Part of a small language model's weights: 8 heads of 64 (4 for keys and values).
MLP neurons of a small language model. Each row is named by its layer, matrix (gate and up: input weights; down: output weights) and neuron, and shows model dimensions 256-319. Each number is 200 + 20 x the weight over its row's rms, rounded and kept within 0 to 999. A neuron's up and down rows have the sign that makes its largest values positive.
Before each neuron's rows, "fires before" lists the tokens most often just after its 100 highest values on Wikipedia text that the model never trained on; "fires on" lists the tokens most often at its 100 highest values on Wikipedia text that the model never trained on.

fires before: "s", "t"
fires on: "'", " he", " We", "’"
L7.gate713,175,223,195,168,205,179,206,225,217,209,162,254,189,190,200,218,185,201,176,200,191,228,186,188,178,208,230,196,180,188,185,219,192,167,210,184,165,192,228,206,251,220,212,178,204,153,224,212,212,208,190,176,193,214,188,172,226,211,226,186,221,172,201,181
L7.up713,220,196,213,189,201,168,184,167,194,197,174,164,181,234,198,193,184,214,192,239,193,215,166,206,185,178,198,164,200,226,160,197,216,234,184,200,190,206,206,210,211,153,203,197,226,173,207,217,230,224,199,226,208,192,202,192,196,191,213,188,159,172,193,192
L7.down713,171,186,189,164,181,223,215,183,194,198,222,187,251,190,190,210,195,191,204,187,178,214,179,215,230,189,209,174,236,219,166,215,168,222,167,202,192,160,232,191,231,203,211,191,189,230,209,174,184,238,217,269,220,208,199,199,233,188,189,193,222,212,193,212

fires before: "\n", " the"
fires on: "===", " of", " =", " ===", "==", "="
L3.gate540,212,200,218,197,188,171,215,203,222,224,216,212,194,202,166,218,246,210,175,220,191,194,193,167,194,166,173,227,230,200,185,226,182,225,176,194,177,166,234,227,241,157,178,198,191,225,215,187,223,216,188,214,204,220,187,192,220,194,201,222,190,184,216,206
L3.up540,245,163,194,205,195,176,211,194,195,209,209,209,186,176,178,203,183,213,209,191,175,200,180,204,175,207,231,206,196,214,164,233,167,239,175,207,225,218,221,243,212,187,210,170,227,187,188,204,174,213,175,224,235,201,216,177,241,201,189,220,197,225,217,210
L3.down540,170,213,233,179,214,215,203,122,185,229,188,213,183,198,186,197,214,221,196,183,185,182,175,191,201,221,191,198,218,205,236,215,156,176,179,184,218,184,196,187,168,185,166,196,198,206,183,193,185,215,225,191,190,163,202,189,225,236,196,205,183,186,193,174

fires before: "1", "2", "3", "0", "6", "4"
fires on: "–", " &", "4", "5", " by"
L3.gate992,201,171,176,192,215,217,234,157,219,190,209,202,220,166,230,183,189,187,192,225,212,194,222,181,221,174,194,188,169,210,177,168,206,202,190,212,171,179,205,231,224,197,192,223,199,221,204,178,177,162,200,201,213,155,181,200,188,205,179,214,207,213,205,231
L3.up992,184,175,197,205,194,184,203,222,193,218,214,202,222,173,190,187,193,229,182,223,173,189,195,200,214,181,255,196,189,216,196,213,237,195,177,236,179,192,170,214,210,223,181,220,212,229,208,191,209,183,185,141,202,206,234,188,207,238,169,229,219,180,203,175
L3.down992,184,186,219,198,186,209,197,159,221,199,204,196,187,177,195,183,201,213,215,197,199,203,197,192,175,196,164,194,195,210,241,201,172,224,209,181,200,260,190,233,174,183,209,205,216,225,190,197,210,178,197,178,221,205,214,222,188,201,191,229,204,218,208,155

fires before: " the"
fires on: " of", "s"
L6.gate1288,229,221,155,225,169,186,193,189,188,178,177,185,214,161,221,202,197,221,202,184,183,176,213,203,169,239,180,231,169,206,191,215,187,202,177,209,215,203,192,187,209,223,217,211,206,216,165,240,223,205,186,156,190,197,215,187,184,221,172,239,163,189,188,165
L6.up1288,201,171,187,210,169,194,214,188,221,227,192,233,217,233,215,170,177,185,190,215,176,201,186,182,186,153,191,193,187,235,207,232,173,183,214,202,215,182,210,180,202,176,190,188,194,202,237,206,209,210,215,198,195,197,178,176,219,197,200,184,215,141,218,177
L6.down1288,189,202,212,209,222,205,174,202,180,220,185,212,167,196,191,197,248,232,214,206,219,190,214,206,219,210,200,226,203,231,177,205,229,188,189,195,197,199,214,210,141,208,232,196,224,180,206,194,188,198,196,191,232,232,185,204,179,168,190,211,213,186,218,188

fires before: "\n"
fires on: "==", "===", " ==", "tri", "s"
L6.gate882,229,217,186,217,203,202,203,193,185,207,225,213,186,185,202,220,185,173,190,245,189,194,175,180,187,222,186,206,180,226,227,169,185,155,182,192,202,178,189,221,209,189,153,194,212,206,162,243,156,236,213,194,194,178,232,236,217,232,146,222,195,207,186,186
L6.up882,206,199,236,226,176,208,169,210,176,210,215,164,204,179,171,206,166,158,216,178,193,184,196,199,207,238,232,180,207,170,176,218,174,241,199,185,195,168,203,224,204,249,194,209,220,207,192,212,183,217,209,213,214,173,208,201,203,157,231,201,208,206,211,229
L6.down882,220,149,238,200,190,191,180,188,172,194,204,208,159,185,196,175,201,220,197,179,231,184,177,196,165,204,192,216,198,210,204,202,192,157,198,164,200,237,222,215,221,234,201,206,216,225,197,228,218,210,186,197,200,245,201,185,200,189,173,199,176,200,178,200

fires before: ",", " he", " the"
fires on: ",", "s", "4"
L7.gate29,219,216,215,164,172,209,169,218,220,217,199,175,207,167,190,223,159,227,202,193,218,175,182,180,192,231,220,202,239,193,230,166,200,176,179,201,173,223,211,206,172,186,211,186,179,174,188,214,206,175,201,195,230,180,236,203,243,170,164,190,179,190,231,210
L7.up29,227,261,197,214,195,192,203,255,191,219,231,196,233,187,187,192,215,219,206,171,204,203,190,203,214,176,192,227,187,194,192,156,191,228,223,192,181,179,215,192,213,218,173,220,182,203,174,201,257,210,212,189,231,189,201,194,196,197,206,189,216,195,174,206
L7.down29,174,215,198,206,236,190,177,198,204,170,182,201,193,194,205,237,225,183,201,204,185,189,197,172,204,204,197,211,204,174,176,201,211,186,175,225,180,210,228,220,199,212,230,172,175,184,207,202,181,171,159,166,219,184,193,191,183,218,208,185,168,189,222,210

fires before: "s", "ve", "a", " time"
fires on: "'", "th", "il", "pt", " Running", " "
L6.gate97,195,216,206,200,213,180,221,204,213,190,195,192,165,214,197,174,179,233,166,215,183,219,218,204,182,209,194,193,166,232,208,228,237,163,204,201,215,246,208,177,217,198,215,258,176,173,181,174,208,191,207,213,188,188,170,169,206,230,205,184,223,200,234,208
L6.up97,193,183,181,206,192,196,224,170,199,245,207,185,209,208,180,220,190,224,214,190,192,187,218,250,211,213,188,220,201,196,210,229,206,201,191,236,192,190,215,182,229,188,208,229,217,198,218,196,185,197,180,252,207,182,158,183,210,222,209,197,221,189,197,203
L6.down97,213,193,204,143,196,203,214,228,189,161,180,199,182,200,224,195,186,194,192,205,188,173,194,209,210,208,177,194,211,194,187,216,204,196,193,181,193,155,214,181,214,185,207,156,223,222,203,250,194,187,198,197,210,189,224,197,205,194,199,246,185,245,198,223

fires before: "-", "d", "se", "ant", ","
fires on: " Al", "our", "Le", "z", "y"
L3.gate690,199,225,201,180,198,203,203,230,218,196,246,218,189,250,223,218,190,234,205,177,224,216,207,205,188,185,201,231,210,230,197,185,207,189,168,180,207,188,208,200,188,173,177,215,211,201,202,190,206,175,194,181,197,231,197,198,215,173,186,219,194,192,177,203
L3.up690,190,170,190,196,194,202,225,189,190,226,193,214,184,224,182,238,182,174,192,222,205,181,223,176,183,177,190,207,201,201,179,199,219,198,174,206,211,183,188,229,183,215,240,186,205,227,232,202,179,197,231,212,214,220,207,197,189,221,188,223,234,185,238,175
L3.down690,186,200,209,203,168,225,204,200,195,190,187,182,215,188,202,183,196,240,207,173,215,211,179,173,194,179,196,201,186,178,205,209,216,210,207,213,197,204,164,198,190,252,227,213,233,208,224,213,190,199,194,182,163,177,223,194,196,199,238,192,152,205,173,217

fires before: "1", "0", "2", " ", "8", "."
fires on: "9", "2", "0", "5", "ud", "1"
L7.gate436,182,195,204,188,206,191,211,229,192,195,192,173,190,207,185,179,192,245,187,189,215,178,234,165,210,189,211,262,206,213,193,210,210,189,187,197,209,194,208,207,203,191,212,199,225,193,191,234,213,180,205,207,212,211,206,185,207,193,162,177,230,190,199,197
L7.up436,207,240,222,201,220,216,190,174,196,202,213,210,202,207,175,227,194,186,209,217,209,195,219,207,189,187,222,208,239,212,154,190,197,205,206,189,191,186,192,165,228,206,171,202,232,209,197,195,224,211,192,178,238,206,193,170,220,196,213,197,214,195,213,178
L7.down436,198,223,195,216,219,207,187,194,222,183,181,190,197,188,170,181,241,204,227,208,164,204,198,223,215,199,206,210,215,221,226,217,154,212,199,203,182,214,224,171,173,176,198,192,162,207,224,214,170,162,180,214,228,170,202,211,221,187,186,172,183,217,198,215

fires before: "0", "1", "2", " Mat"
fires on: "2", " ", " Che", "5"
L6.gate255,232,216,221,170,189,220,213,215,176,155,200,166,219,147,199,227,172,221,221,247,181,199,210,174,175,214,198,205,190,209,210,205,234,180,180,232,203,195,183,199,217,224,189,159,205,191,212,245,175,218,186,229,210,225,194,207,202,193,170,226,222,193,169,188
L6.up255,194,207,168,230,179,217,211,186,216,167,195,195,206,182,181,247,171,226,210,244,212,162,169,221,194,212,172,196,185,235,207,220,210,184,205,219,185,174,228,215,197,197,195,232,224,211,187,211,208,196,203,231,238,184,188,212,153,188,181,211,210,172,193,206
L6.down255,203,228,215,194,203,216,216,220,189,160,211,219,173,142,174,197,215,236,196,208,196,186,211,206,244,206,166,196,224,200,196,215,198,188,163,181,183,193,182,215,228,194,190,190,209,210,187,217,198,194,197,174,211,199,223,172,226,205,170,210,204,179,217,208

fires before: "s"
fires on: "'"
L3.gate472,235,232,219,174,215,214,184,219,208,192,200,190,215,165,187,186,232,185,200,197,190,207,199,200,198,202,200,189,188,183,226,256,162,200,174,181,191,220,176,214,218,199,190,225,226,221,166,196,212,193,194,205,194,210,214,189,241,185,192,154,204,217,228,209
L3.up472,221,181,194,223,161,214,208,177,182,213,190,215,209,210,190,194,214,246,225,207,231,180,197,204,186,206,163,226,193,188,184,191,193,220,209,171,180,191,204,175,219,217,219,183,209,178,218,184,158,191,203,202,175,187,213,213,175,198,198,179,208,234,244,194
L3.down472,209,237,229,193,202,216,202,177,220,200,216,198,194,198,216,179,215,217,189,188,159,184,247,231,180,199,194,198,207,219,167,199,188,145,222,205,185,198,198,205,213,194,227,194,204,213,197,207,179,201,183,171,175,222,186,189,206,211,225,203,172,212,211,223

fires before: " Tour", " by", " the", "ia", " with", " a"
fires on: "ped", "ed", " led", " joined", "s", " followed"
L3.gate1041,182,224,175,207,179,196,205,204,166,167,193,199,160,216,209,177,209,224,220,202,169,218,184,174,208,194,211,222,196,218,199,205,193,214,184,181,177,186,175,210,221,217,222,202,224,171,235,185,183,215,208,241,221,179,221,227,185,204,219,198,211,202,196,185
L3.up1041,173,191,243,187,210,185,194,231,180,202,215,212,194,218,187,218,175,189,194,180,226,193,189,169,205,236,165,220,213,221,201,194,185,190,191,190,207,174,189,219,174,203,214,174,202,187,204,171,195,219,191,208,192,203,159,196,171,230,160,212,199,195,198,173
L3.down1041,169,185,208,216,248,197,183,250,201,189,194,194,193,221,212,193,224,184,186,236,221,202,217,226,206,165,199,182,193,183,178,180,229,218,228,165,208,244,172,222,195,205,201,168,230,185,218,210,196,202,241,190,213,195,202,201,180,210,172,168,192,210,210,209

fires before: ",", " he", "."
fires on: "8", "3", "2", "1", "9", " which"
L6.gate270,214,193,203,156,190,201,199,171,203,180,190,195,197,232,187,203,174,200,169,184,187,195,193,201,215,183,207,182,213,184,186,185,209,199,185,193,190,201,234,187,213,205,171,186,215,197,228,198,203,224,214,196,220,205,207,187,251,186,222,162,186,215,211,187
L6.up270,198,189,192,209,196,206,189,234,225,216,186,170,179,183,215,182,202,196,208,196,179,217,189,170,225,176,184,179,199,213,214,204,201,189,263,211,165,178,191,194,223,190,185,192,225,167,228,157,170,205,206,200,226,225,205,190,183,208,230,211,164,188,211,174
L6.down270,197,188,177,218,204,171,185,196,239,211,194,165,189,157,194,169,214,209,180,173,185,170,177,219,184,188,220,196,184,175,193,161,157,179,200,206,190,227,165,223,214,212,226,207,193,206,214,198,236,214,173,207,195,204,189,194,193,238,185,176,180,206,184,210